config.toml
n_head = 8
head_dim = 32
norm_eps = 1e-05
positions = "rope"
rope_base = 10000.0
rope_fraction = 1.0
qk_norm = false
lr = 0.00968
lr_mult_o = 2.0
train_tokens = 204400000
steps = 6238
MLP neurons of a small language model. Each row is named by its layer, matrix (gate and up: input weights) and neuron, and shows model dimensions 192-255. Each number is 128 + 24 x the weight over its row's rms, rounded and kept within 0 to 255. A neuron's up and down rows have the sign that makes its largest values positive.
A block is one neuron, or neurons of one layer that tend to fire together. Before each block is what it responds to, as a language model described it from the Wikipedia text at the highest values.

Description: Coordinators and, or, & joining two parallel words, especially in section headings like Early life and career, or lists like rebounds and assists.
L7.gate163 [119 148 148 129 123 155 127 128 159 150 128 149 155 131 158 105 150 142  97 129 127 114 108 112 117 172 108 185 124 159 134 124 106 154 101 165 123 131 142  97 166 131  99 178 111 146 128 107 152 114  79 181 108 101 166 101 144 157 129 140 149 119 141  90]
L7.up163 [132 156 132 174 172 125 130 114 101 139  88 142 117 103 130 119 151 137 118 129 139 105 103 173  93 130 124  90 100 162 105 149 133 122 140 183 111 120 148 108 139 136 128 125 105 144 115 136 102 141 118 131 103 138 119 159 119 137 141 140 163 114 123 124]
L7.gate241 [122 132 108 148 140 156 129 165 199  68 107 122 161 169 139 128 120 132 138 140 143 159 137 169  70 104 118 132 146 156 106  83 126 115 177 180 118 106 170  91  89  93 181 140  96 118 132 139 134 115 158 128 124 139 152  93 126 143 161 135 117 118 151 160]
L7.up241 [ 97 122 123 116 166 124 117 170 135 117 100 183  64 149 128 144 115 163 137 114 139 124 147 157 107  51 145 122  93 130 141  86 130 113 141 112 159  65 105 159  94 148 119 147 144  82 135 136 149 120 148 149  92 133 124 116 138 140 135 100 109 123 150 126]
L7.gate276 [147 116  82 143 101  96  60 152 144 139 154 144 159 108  93 194 101 120 133 160 138  87 122 151 119 125 162 127  92 151 106 103 147  96 126 119 135 108 131  88 121 136 127 107  71 146 104 101 105 170 111 147 157 133 114 155 148 171  97 127 138 123 154 178]
L7.up276 [106 124 112 160  91 141 127 115 146 124 141 157 120 168 104  94 117 138 142 158 187 140 119 143 124 158 162 146 116 102 125 136 101 112 139 150 129 129 146 120 125 154 108  97 133 122  92 103 103 113 106 135 144 106 137 135  96 139 115 123 156  94 118 135]
L7.gate303 [ 63 108  92  66 155 148 127 126 127 136 148 126 146 167 124 120 119 156  97 148 125 149 122 129 142 122 137 124 163  82  82  89 162 156  86 115 107 113 157 107 143 117 113 143  84 137 118 116 165 111 113 163 171  94  96 122 160 138 138 178 159 143 111 175]
L7.up303 [ 93 102 127 130 123 125 136 111 140 127 108 106 113 162 160 132 133 101 130 139 113 140 171 157 130 129 136 141 125 161 165  92 117 121 106 119 100 120 119 115 176 155 104 139 114  95 124 143 136 180 133 175 136 147  92 143 157 159 125  40 158  92 142  63]
L7.gate324 [143 111 131 157 143 140 132 161 108 148 125 165 135 161 115 146 137  97 144  68 110 146 150 109 143 109 143 117 185 153 130 132  83 123 101 127 132 126 130 109 127 100 114  93 172 117 122  99 160 153 159 143 155 134 151 147 124 105 137 173  60 122 145  92]
L7.up324 [108  95  92 158 103 101 118 124 137 171 171 123  96 158 114  89  94 162 107 161  89 135 155 126 112  99 121  80 102 119 147 150 116 161 125 150 136 115 111 137 193 126 145 126 134 126 154 150 159 150 109 132 141 131 108 139 120 138 137 162 124 133  98 117]
L7.gate349 [131 110 124  87 190 120 111 139 125 140 173 132 140 155 160 163 135 126 144 116 102 158 128 150 162 103 152 135 183 161 133  78 107 105 157 117 132 130 139 112 131  91 131 139 131 133 112 102 141 115 168 163 182 114 126 122 157 138 154 136 118 161 134 152]
L7.up349 [141  63  72 153  99 148 112 133 119 101 126 177 155 150 119 139 118 140  91 132 121 153 124  95 125 126 101  96 115 127 132 127 109 108 161 130 130  86 114 123 115 120 113 103 124 141 107 127 135 142 152 114 150 136 142  85 153 156 128 114 100 176 106 119]
L7.gate424 [149 131 169 116 130 140  81 152 128 129 125 155  88 134 104 112 123 111 155 111 150 147 121 148 141 127 130 131 145 176 141 137 121 123 122 144  96 124 140 105 105 108 112 126 106 142 129 147 128 133 108 112 125 107 135 113 156 122  88 110 100 153  91 177]
L7.up424 [111 164 117 110 148 115 117 148 143 112 137 113 108 118  93 156 153 111 132 121 139  78 102 118 119 102 138 152 136 121  99 167 109  88 125 179 124 128 143 156  81 126 110 119 137 196 124 105 145 142 104 119 103 119 103 131 124 160 108 183 116 137  94 112]
L7.gate429 [ 91 126  99 107 136 127  97 125 107 135 116 103  62 124  90 125 111  75 163 124 161 144 141 148 108 128 120 118 126 138 103 142 128 140 149 156 111 143 166 116 154 137 121 113 119 133 129 109 109 134 132 162 164 129 127 107 107 171 122 161 141 110 155  92]
L7.up429 [119 137 101 150 165 142 122 158 114 115 144 109  87 128 110  61 127 143 119 153  92 142 101 174 110  92 170  99  79 167 119 153 124 156 138 136  93 113  98 144 155  87 128 125 138 157 141  95 144 148 104 108 130 124 142 129  82 138 119 121 147 134 150  96]

Description: Words that end a stock phrase and introduce a number or proper name, e.g. area of, State Route, known as, age of, name.
L10.gate39 [127  93  84 137 106 182 157 117 137 130  95 146 117 129  70  97 107 153 118 153  97 130 141 131 122 116 136 158 163 129 122 119 156 134 126 160 144  91 165  98  91 125 149  85 148 148 159 146  81  86 138 144 138 131 109 137 142 166 133 146 137 130 131 131]
L10.up39 [119 127 115 149 150 154 130 112  91 118 137  85 165 114 142 135 139 127 105 110 138 119 103 108 132 108 152 119 126 147 105 112 123  73  92 117 145 163 108  88  93  96 154 161 116 106 139  99  87 136 121  87 114 126 148  96  93 177 117 110 121 116 172  80]
L10.gate206 [163 173  91 166 104 122 119 123 104 133 130 129  92 146 149 128 150 101 155 153 138 150 119 132 125 122 141 139 148 141 162  92 110  96 139 108 132 101 123  94 147 193 114  84  85 164 100 126 100  83 154 137 153  98 130 152  94 109 115 123 140 157 135 121]
L10.up206 [143 165 123 133 135 134 129 100 149 128 160 118 106 126 129 147  67 122 146  85 144 147 142 103 130 136 142 165 119 111 112 177 138 127 152 108 147 162 145 124 101 146 180 163 119 166 133  81 118 148  52 170 104  60 140 141 124 134 114  76 138 114 121 153]
L10.gate251 [121 142 127 101 146 106 119  92 122 100 151 126 156  99  58 121 102 139 120  87 131 129  92 176 123 127 140 127 136 136 113 108  99 111 131 140 148 123 162 124  60 158 103 171 129 148 112 177 138  97 164 109 140 112 131 151 103 133 110 124  98  84 109 128]
L10.up251 [163 136 155 109 141 153  92 158 122 167 131 124 141 152 144 121 113 154 130 130 120 126 100 148 144 132 120 134  81 178 151  89  99 130 184  94 134 128 145 161 129 112 135  82 120 137 110  79 127 135 103 104 135 143  96 166 117 145 140 183 157 156 171 128]
L10.gate276 [138 135 125 115 123  93 129 126 128 148 145 153 102 140 101  92 118 112 128 117 126 134 110 126 128  99 121 122 158 127 123  87 141 123 105  78 150 113 169  93 162 112 123 115 135 112 106 128 108  94 144 141 129 140 131 101  93 133 115  97 175 105 103 127]
L10.up276 [163 113 135 119 136  62 135 174 166 106 119 141 132 109 148 153 121 191 111 149 118 128 127 147 112 100 130 111 125 168  89 164 141 122 149 126 119 145 132 104  73 126 142 144 162 112 128 104 111 134 177 118 147 105 151 138 144  99  99 145 112 116 132 109]
L10.gate338 [115 177 145 152  95 155 154 128 105 146 149 118 121 157 106 122 178 124 119 110 131 124 128 127 136 135 117 113 105 130  92 102 109 109 148  94 154 127 125  94 148 119 140 135 128 155 108 131 145 110 134  90 119 129 156 153 136  97  88 149 131 111 122 137]
L10.up338 [161  94  92 159 113 111  95  99 115 128 146  84  93 102 125  84  90 143 121 137 141 138 118 129 120 116 156 120 101 174 121 124  85 115 136 130 116 139 156 116 122 101 107 140  96 135 118 215 178 102 121 134  99 126 138  91 104 159 155 111 111 109 158 117]
L10.gate353 [101 147 120 142 122 161 138 101 120 149 150  91 120 147 144 131 142 130 151 124 113 134  89 113  98 120 142 185 114 131 184  86  91 127 122 116  88 113 124 133 150 168  96 116  95 124 112 174 144  80  83 128 173 140 145 128 118 128 138 150 146 129 133 151]
L10.up353 [144 137  90 123 153 117 191 148 116 113 102 136 125 140 144 116 116 113 139 123 139 124  97 132 170 138 144 133  77 145  99  83 122  79 163  88 143 148 136  72 102 156 113  93 113 150 138 127 160 141  72 116 109 113 140 168 135 125 124  75  85 132 157 142]
L10.gate358 [146 160 144 138 117 168 140 177 128 143 150 104 132 145 161 113 148 129 149  81 147 123 107 124 116 109 137 138  80  94 107  85 130 152 108 145  94 141  88 113 115 164  93 149 107 151  92 138 115 112 139 105 125 117 122 143  96 145 110 122 121 158  83 144]
L10.up358 [161 164 132 160 141 128 155 127 121 159 137 141  67 164 126 105 116 129 132 142 127  55 102 117 101 125 152 157 137 117 138 183 150 176 159 104 140 157 132  98 148 110 165 165 146 139  95 119  84 136 162 142 155 185 161 139 158 104 119 114 123 153 121 153]
L10.gate493 [138 129 121 125  82 115  83 138 129 121 124 171 158  69 143 145 109 158 122 141 107 115 117 124 141  68 138  93 119 164 122 144  85  97 139  94 130 162 179 141 110 163 100  70 147 111  80  87 140 157 109 113 148 166 154 125 102 144 143 138 137 118 152 134]
L10.up493 [146 154  77 134 127  96 111 165 175 119 127 139 110 121 136 110 123 122 119 141 172  80 137 132 127 121 138 130 116  53  77  79 126 127 140 108 146 130 127 140 121 101 161 144 161  44 100 110  95 117 136 140 112 146 126 165  78 138 107 104 142 115 135 168]

Description: Mostly "of" in partitive phrases after one, first, some or a number ("one of the best", "some of the"); more weakly, paragraph-opening words like In or During, and blank-line breaks.
L7.gate35 [142 116 112 174 150 125 116  95 112 168 159 132 110  82 121 140 128 130 129 137 132 122  97  92 131 146 114 137 139 115  87  90 126 138 109 150 149 145 110  87 115 124 110 155 124 146 114 130  67 128 146 136 173  99 109 123 133 119 132 109  98 111 109 129]
L7.up35 [122 141  89 122 129 155 117 101  90 161 112 177 163 120 133 137 103 128 108 104 171 128  98 111 109 138 140 119 141 104  96 114 202 129 131 149 125  83  95 124 177 123 128 111 135  90 127 126 111 101 142 134 120 113 133 150  84 112 166  71  84 128 133 126]
L7.gate117 [183 136 157 151 143 117 143 146 114 147 156  99 114 107 106 153 111  87 180 117 112 142 137 134 100 131 130 150 129 134 122  97 116 149 106 144 110 124 147 154 161 145 128 145 121 139 137 134 103  82 142 125 133 138 132 139 138 128 117  97  98 116 100 138]
L7.up117 [165 158 111 166  73 104  88 152 160 123 145 135 101 167 125 149 142  87 130 100 144 118 126 116 131 128 125  62 165 119 154  80 139 158 103 178 112 132 157  97  98 118  91 134 149 120  89 154 113 145 124 177 112 128 144 131 123 117 102 112  88 146 113 171]
L7.gate169 [116 174 148 153  96 136 119 105 148 116 196 131 144 155 186 122 114 173 182 130 142 126 114 159 111 131 109  96 104 139  95  92 114 129 107 163  87 137 116  80 187 124 123 148 101 123 155 103 129 157 128 152 146 113 162 136 173 121 130  87 106 127 122 136]
L7.up169 [ 87 129 104 137 122 127 153 152 148 149 143 151 135 130 104  85 134  86 124 108 119 142 162  98 151 150  80 138 135 178 127 122 115 140 135 169 114 102 148 129 123 100 139 127 156 149 148 105 146 164 135 171 150 104 124 161 164 112 101 156 119  98 155 127]
L7.gate206 [109 154  77 130 153 109 124 127  78 169 174 110 128 137 156 115  91 132 136 132 119 151 164  86 107 104 106 103 127 140 118  93 132 150  59 151 128 115 138 101 130 141 140 127 105 121 162 105 160 136 107 131 117  96 130 153 137 128 134 133 151 120 111 131]
L7.up206 [122 160 112 147 112 123 153  98 103 144 179  92 127 154  94 109 151 134 139 149 121 150 145 170 140 101 137 141 102 122 171 129 131  62  93 136 137 134 131 140 112 136 111 157 144 123  92 106 130 112 108 145 154 121 146 175 109 130 121 118 100 157 138 122]
L7.gate301 [108 135 135 162 135 104 121 102 133 148 125 114 141 153 126 168 159 140 131  98  85 107 147 142 130 136 133 136 122 145 134 154 124 144  85 151 182 131 120 123 106 153 140 158 133 126 116 106 123  98 102 118 157 124 118 125 122 123 148 126 148 113 159 125]
L7.up301 [121 176 109 147 167  73 116  83 116 155 148 125 119 125 152 125 171 159 126  92 148 152 150 155 167 113  90 124 158 123 143 124  82 117  84 111 147 108 151 134 127 125 123  87 189 111  75 133 110 132 113 144 157 122 133 129 121 143 145  96 168 148 126 140]
L7.gate404 [126 120  76 136 134 139  84 114 112 131 163 152 108 115 130 122 134 157 143 123 133 150 138 127 147 176 112  99 115 130 141 150 152 165 106 153 105  95 122 123 135 148 156 118  89  96 170  56  98 126 123 116 132  82 121 137 153  82 162 149 158 141 119 174]
L7.up404 [116 131 138  99 139 131  81 130 114 152 140 185 136 166 140 178 155 161 148 129 134 108 129 109  84  66  82 105 177 154 131 102  99 158 111 130 159 117 149  88 127  92 117 137 116 145 129 102 171  96 113 144 160 144  94 141 112 167 165 169 129 165 107 132]
L7.gate438 [139 123 135 110 123 153 120 141  91 106 144 134 139 134 113 125 103 174 127 123 140 128 121 135 113  94  89 143 173  96 148 105 147  65  82 144 161 127 129  96 108 140 158 101 148 106  91 126 179 114 124 142 148 141 104 139 119 139 117 104 136  84  96 115]
L7.up438 [108 125 123 168 157 135 110 106 102 130 140 208 115 133 160  99 184 130 128 142 131 103 115  92  78 128 114 117 106 158 114  82 150 136  90 139 123  97 110 123 152 116 138 119 138  93 129 107  63  68 106  91 151 132 130 133 118 139 140 108 142 127 116 125]
L7.gate456 [126  65 130 112 120 133 154 130 137 146 120  87 129 158 129 141 144 138 162 153 115 178 150 121  83 139 150 177 138 151 114 122 135 102 158  96 142  99 126 148 118 170 113 121  98 106 153 127 139 126 101 109 100 145 137 126 117 174 114  79 107 191 133 130]
L7.up456 [150 124 130 121 181 128 118  90 148 133 143 135 144 122 142 152 133 107  97  89 102 130 122 124 152  97 130 123 126  88 135 117 130 140 126 131 126 127 135 106  99 195 174 175  87 118 167 131 127  94 136 150 152  89 116  99 159 120 107  98 134 113 142 152]

Description: Mid- or word-final pieces that finish a name or word (Gust-av, Ab-er-deen, Merc-ury, Lib-by), plus "of" after one, some or many.
L10.gate148 [124 118 110 137 126 112 132 153 115 142 135 119 133 125 122 152 111 165 132 120 114 140 136 113 130 125 130 130 146 142 134 115  95 153 140 119 143 134 105 146 145  81 183 139 142 140  95 171 131 141  94 133 166 156  99 115 114  80 128 103 151  87 135  89]
L10.up148 [164 126  91  85 136 123 106 134 160 145 141 127 155 103  77 104 101 144 173 138  78  99 138 118 174  93 108 118  96  79 124 116 129 127 120 155 109 135  99 106 145 101 100 121 158 128 136 118 139 141 186 120 177 135 121 110 146 115 194 125 108 116 113  75]
L10.gate201 [ 94  99 129  76 147 134 110 129 132 141 161  91 137 152 119 135 153  96  94  94 112 137 113 118 162  60 123 127 140 162  92 113 112 160 175 110 114 173 143 126 140 132  58 148 150 128 143  83 116  94 149 149  95 124 164 149 151 133 105 132 154 152 136  98]
L10.up201 [134 129  83 142 122  96  75 114 118 142 136 135 118 146 134 150 164 114 144  70  69 117 124 150 124 122 121  94  91 128 127 110 113 156  81 182 127 150 133 151 129 127 110 157 135 107  99 193 163  92  99 168 138 164  93 123 147 112 111 123  94 136 136 128]
L10.gate236 [152 125 137 150 136 143 144 136 171 129 152 165 168 130 145 121 143 103 151 130 128 129 116 141 107 106 108 126 153 151 128 159 115 123  98  72 129 108 155 153 123 173 156 127 128 116  83 136 121 112 114 118 171 106 146 137 146 145 141  97 141 128  87 163]
L10.up236 [128 147 142 136 121  94  99 150 178 118 141 158 184 137 100 110 139 120 105 141 110 120 102  86 117 106 125 141 115 100 114 160 169 154  88  91  77 107 127 109 133 131 128 134 136 128  77  94 123 153 131 143 175  94 140  81 133 118 112 148 158 115 116 161]
L10.gate267 [134 136 130 150 121 128 137 157 103 109 150 147 183 160 138 160 126 106 128 136 126  98 122 134 119 107 160 107 103 145 110 126 123 113  84 113 153 156 133 123 174  93 140 129 100 135 170 151 110 131 112 112 138 134 137  92 143 152 140  80 145 131 158 103]
L10.up267 [151 136 121 158  88 153 142 122 130 130  95  99 126 168 123 113 105  87 149 127 120 110 103 154 131 136 164 130 101 106 134 151 151 165  81 128 152 112 122 177 168 103 116  95 113 127 130 162 106 149 127  77 132 110 147 149 130 128 158 114 155 109 145 107]
L10.gate269 [134 144 115  79 127 131 102 138 150 164 133 129 193 107 121 173 121 100 152 138 115 136 154 146 148 164 100  81 109  95 136 120 124 116 107 111 116 109 146  95 132 149 101 147  99 119 135 133 123 129 156 104 117 125 137 171 113 153 161 147 127 113 128 116]
L10.up269 [137 169 125 182 137 131 144 128 131 167 112  97 134 106 104 160 112  69 127 155  95 117 137 110 118 109 145 161 125 110 128 132 124 162  90 148 104  91 167 123 159 135 125 146  96 128 103 113 136 146 138  89 115 135 136 128 128 122 132 132  88 112 129 131]
L10.gate356 [141 129 104 125  75 125 152 168 127 137  81 137 158 118 161 107 103  95 130  94 137 141 117 126 178 134 107 107 138 115 138  99 130  88 146 149 131 130 124 166 140  97 121 129 148 149 143 177 113 173 139 117 146 152 155 127 103 120 128 127 123  99 119 170]
L10.up356 [128 128 131 115 150 102 152 122 117 130 109 147 123 126 118 122 144 108 108  99 120 147 108 134 139 151 147  62 137 117 150 148 140 133 119 110 121 118 152 139  96 101 151 117 170 115 145 106 118 126 169 181 131 119 100 104 149 115 120 132 184 143 101 147]
L10.gate389 [137 109 121 103 100 177 167 149 167  94 165 149 134 127  94  93 129 138 157 146 175 111 142 113 137 113 103 103 113 131 131 131 107 134 110 144 131 165 107 106 148 150 166 167 118 132 177  97 151  93 115 166 145 124 141 143 126 178 112 146 151 132 102  87]
L10.up389 [136 109 116 167 157  85 159 160 112  83 137  77 111 154 111 143  63 145 123  86 101 126 127 143 132 105 147 115 136 108 108  98 105  95 146 127 166 148 145 104 136 121 100 132 184 105 106 122 125 135  65 142 112 146 109 122  96 109 144 111 122 119 135 103]
L10.gate455 [157  72 138 169 123 124  97 131  96 143 154 112 151 155 133 131 134 105  96 104 129 132 105 128 117 111 146 146 112 115 129 109  95 125 111 129  70 128 120 174 149 131  77 151 154 107 119 150 123 141 126 142 134  99  97  97 134 121 136 118 120 123  93 119]
L10.up455 [147 147 103 129 149 122 111 154 133 138 133 174 152 158 125 117 105 127 113 104 103 143 133 117 146 104 101  90 125 162 141 115 101 154 136 137 160  55 119 108 163 122 122 122 177 129 126 131 111  86 151 139 145 101 161 125 150 121 148 118 196 106 140 160]

Description: Nouns, or their final word piece, right after "the" that head an "X of Y" phrase, such as time of, end of, Department of, effect of.
L9.gate177 [135 144 105 139 137 128 132 170 136 127 133 113 142 124 182 151  53 100 132 137 127 114 135 138  95 101 164 137 186 133  94 138 146 129 142 120 116 121 118 124 115 132 120 121 126 153 141  83 100 135  93  65  88 121 119 147 134 148 133 148 145 145 107 131]
L9.up177 [122 163 157 115  82 143 130 158 134 141 120 109 150 154 112 121 101 142 117 142 125  79 132 129  99 108 107 131  95 135 136 102 125 124 111 139 143 141 136 137 136  80 149 116 144 103 148 100  73 175 103  87 112 122 150 112 106 136 106 112 115 111 154 134]

Description: Final word pieces that complete a personal name, mostly surnames split into tokens, in lists, tables and biographies, e.g. Cott-on, Chamber-lain, Bren-nan.
L9.gate459 [130 134 113 115 148 137 128 128 140 116 173 145 151 141 126 137 148 119 135 130  98 109 110 102 100 145  96  77 142 160 106 135 150 145 144 142 125 119  92 115 107 148 135 124 135 107 156 162 128 113  92 120 131 111 142 131  90 127 127  91 139  92 124 128]
L9.up459 [156  96 139 136  96 125 136 136 108 140 105  96 169 170 139 149 135 145 124 121 117  88 163 131  81  78 173 127 121 152 144 114 113 120 115 109 122  58 122 118 137 165 131 144 128 137 129  91 125 119 135 127 136 152 112 125 139  95 131  99 112 134 100 145]

Description: Word pieces and connectors (and, &, colon) inside multi-token proper names, often names repeated from earlier, such as Faul-kn-er, Earth, Wind & Fire, Warren-point.
L10.gate2 [133 108 156 104 129  99 102 128 107  89 111 107 132 130  97 125 120 110  87 143 128 133  95 146 139 189 157 131 136  92 110 113 125 190 140 156 165 153  81 136 126 150 121 114 155 143 116 106 164 154  86  95  99 110 146 138 120 134 142 117 125 117 166 146]
L10.up2 [164 158 151 118 123 104 156 120 130 127 116 141 140 136 153 117 125 104 105 131 146 114 148 149 180  99 161 182 128  76 114 117  95 151 155 115 147 111 109 138 169 161 175 132 108 118 161 103 136 116 105 105 114 136 129 119 151 118 116 171 151 138 141 114]
L10.gate3 [152 138 128 147 168 148 140 111 132 163 165 131 133 139 135 143  81 156 120 143 160 113 133 110 132 102 152 109 120 104 146 140 142 126 167 122 124 119  97 191 162 135 106 102 150 143 111 133 140 138  97 156 113  82 110 132 150 125 124 155 160  87 137 183]
L10.up3 [170 163 120 136 139 123 136 116 115 133 107  94 119 154 152 178  97 119 136 137 142 116 119 141 147 106 115 124 116 121 146 127 139  98  87 114 131 153 125 172  88 102 150 137 162 114 145 116 124 111 135  98 107 104 137 144 102 144 143 117 148 108  94 169]
L10.gate62 [111 115 149 115 150 150 155 126 103 153 128 129 124 164 126 114 112 123 118 153 143 140 108 124 127 100 142 146 172 125 120 154 114 130  72 164 100 142 145 101 144 141  89 117 146 134 127  95 148 161 129 151 156 123 107 119  82  88 107 101 114 168 158 118]
L10.up62 [139 100 130 126 143 145 138  96 145 139 126 148 125 136  93 177 119 122 130 159  86 115 161 119  93 138 133  80 127 119 152 122 112 157 133  94 131 137 118 115 130 114 127 142 123 131 111 114 153 153  99 138 121 123 168 150 141 107 127 124 145 130 165 118]
L10.gate105 [103 109 115 130 149 150  87 127 138 132 134  99 101 141  95 147 181 120 115 110 174 164  94 136 105 113 125 110 156 101 123 140  95 149 177 141 152 141 127 130 120 105 117 133 141 177 100 121 143 158 147 109 103 103 123 172 120 119 171 144 114 177 171 132]
L10.up105 [167  85 104 103 118 116 130 130 113 154  91 137 103 134 153 158 158 150 122 104  84 149 126  98 139 108 141 101 162 104 173 142  99 152 104 105 138 146 138 150 118 154 117  95 115  92 138 174 133 109 121 132 132  64 184  94 118  92 143  99 150 128 138 115]
L10.gate126 [ 91 139 149 144 140 138 122 163  72 119 147 137 144 145 117 120  94 134 150 112 149 118 142 175 166 144  87  99 119 109  93 111 192 145 101 130 133 134 114 152 135 132  96 124 139 152 116 145 148 146 123 124 134 143 174 158 125 124 131 109 127 141  86 181]
L10.up126 [182  98  84 148 120 167 144 140 133 112 130 131 104 151 106 149 117 126 126 170 103 151 150  99 138 127 108 125 160 126 129 103 134 175 126  81 128 128 119 158 156 105 154 116 133 121 129 127 179 116 130 126  90 143 137 137 184 110 132 151 134 193 166 111]
L10.gate140 [ 99 126 151 168 142 122 163  65  87 134 161 114 147 135 125 143 137  85 178 119  77  76 183 107 169 109 150 131  70  85 129 128 148 153 177  90 116 144 159 134 155 179 151 110 138 140 116 130 123 126 142 135 152 145 139 148 170 132 150 145 140 137  83 132]
L10.up140 [152 138 105 165 117 173 132 118  88 147 109 118  87 119 142 132 143 120 143 138  90 115 129 116 142 150  62 138 118 118  91 147 111 141  94 126 156 125 150 165  95 157 132 105  93 148 125 170 122 135 147  99 140 198 134 125 168  86 130 136 125 144 115 120]
L10.gate197 [134 127 133 130  91  79 155 116 122 104 162 103 104 121 105 123 110 113 120 135 106 137 110  62 131 121 121 119 153 154 100  88 141  98 134 130  89  98 102  80 106 163 153  73 138  63 175 139 168 172 112 137 134 137 107 151 135  90 154 105 128 110 119 154]
L10.up197 [ 98 119 123 168 110  90 112 110  98  96 144 125 145 114 111 188 164 128 123 112  96  69 134 114  99 145  83  85 148 137 128 141 132 139 125 119 147 138 126 147 160 143 108 107 145 118 128 125 140 149 156 130 143 150 153 133 152 103 148 110 203  98 164 120]
L10.gate306 [149 146 154  81 143 125 149 130 123 126 194 101 112 148 143 152 152 101 122 135 132 116 113 155 147 137 148 138 132 146 130 112 102 142 154 157 165 123 128 127 147 116 126 129 133 123 168 125 150 121 133 109 132 100 152 109 156 125 137 174 132  78 130 171]
L10.up306 [108 132  67 133 162 147 161 105 129 150  89 118 129  74 158  91 123  93 148 108 119 134 159 120 124 122 136 137 125 107 147 141 146 163 124 113 131 116 124 105 116 141 161 129 151 147 147  96 153 144  95 130 141 148 139 187 138 123 145 107  96 148 168 129]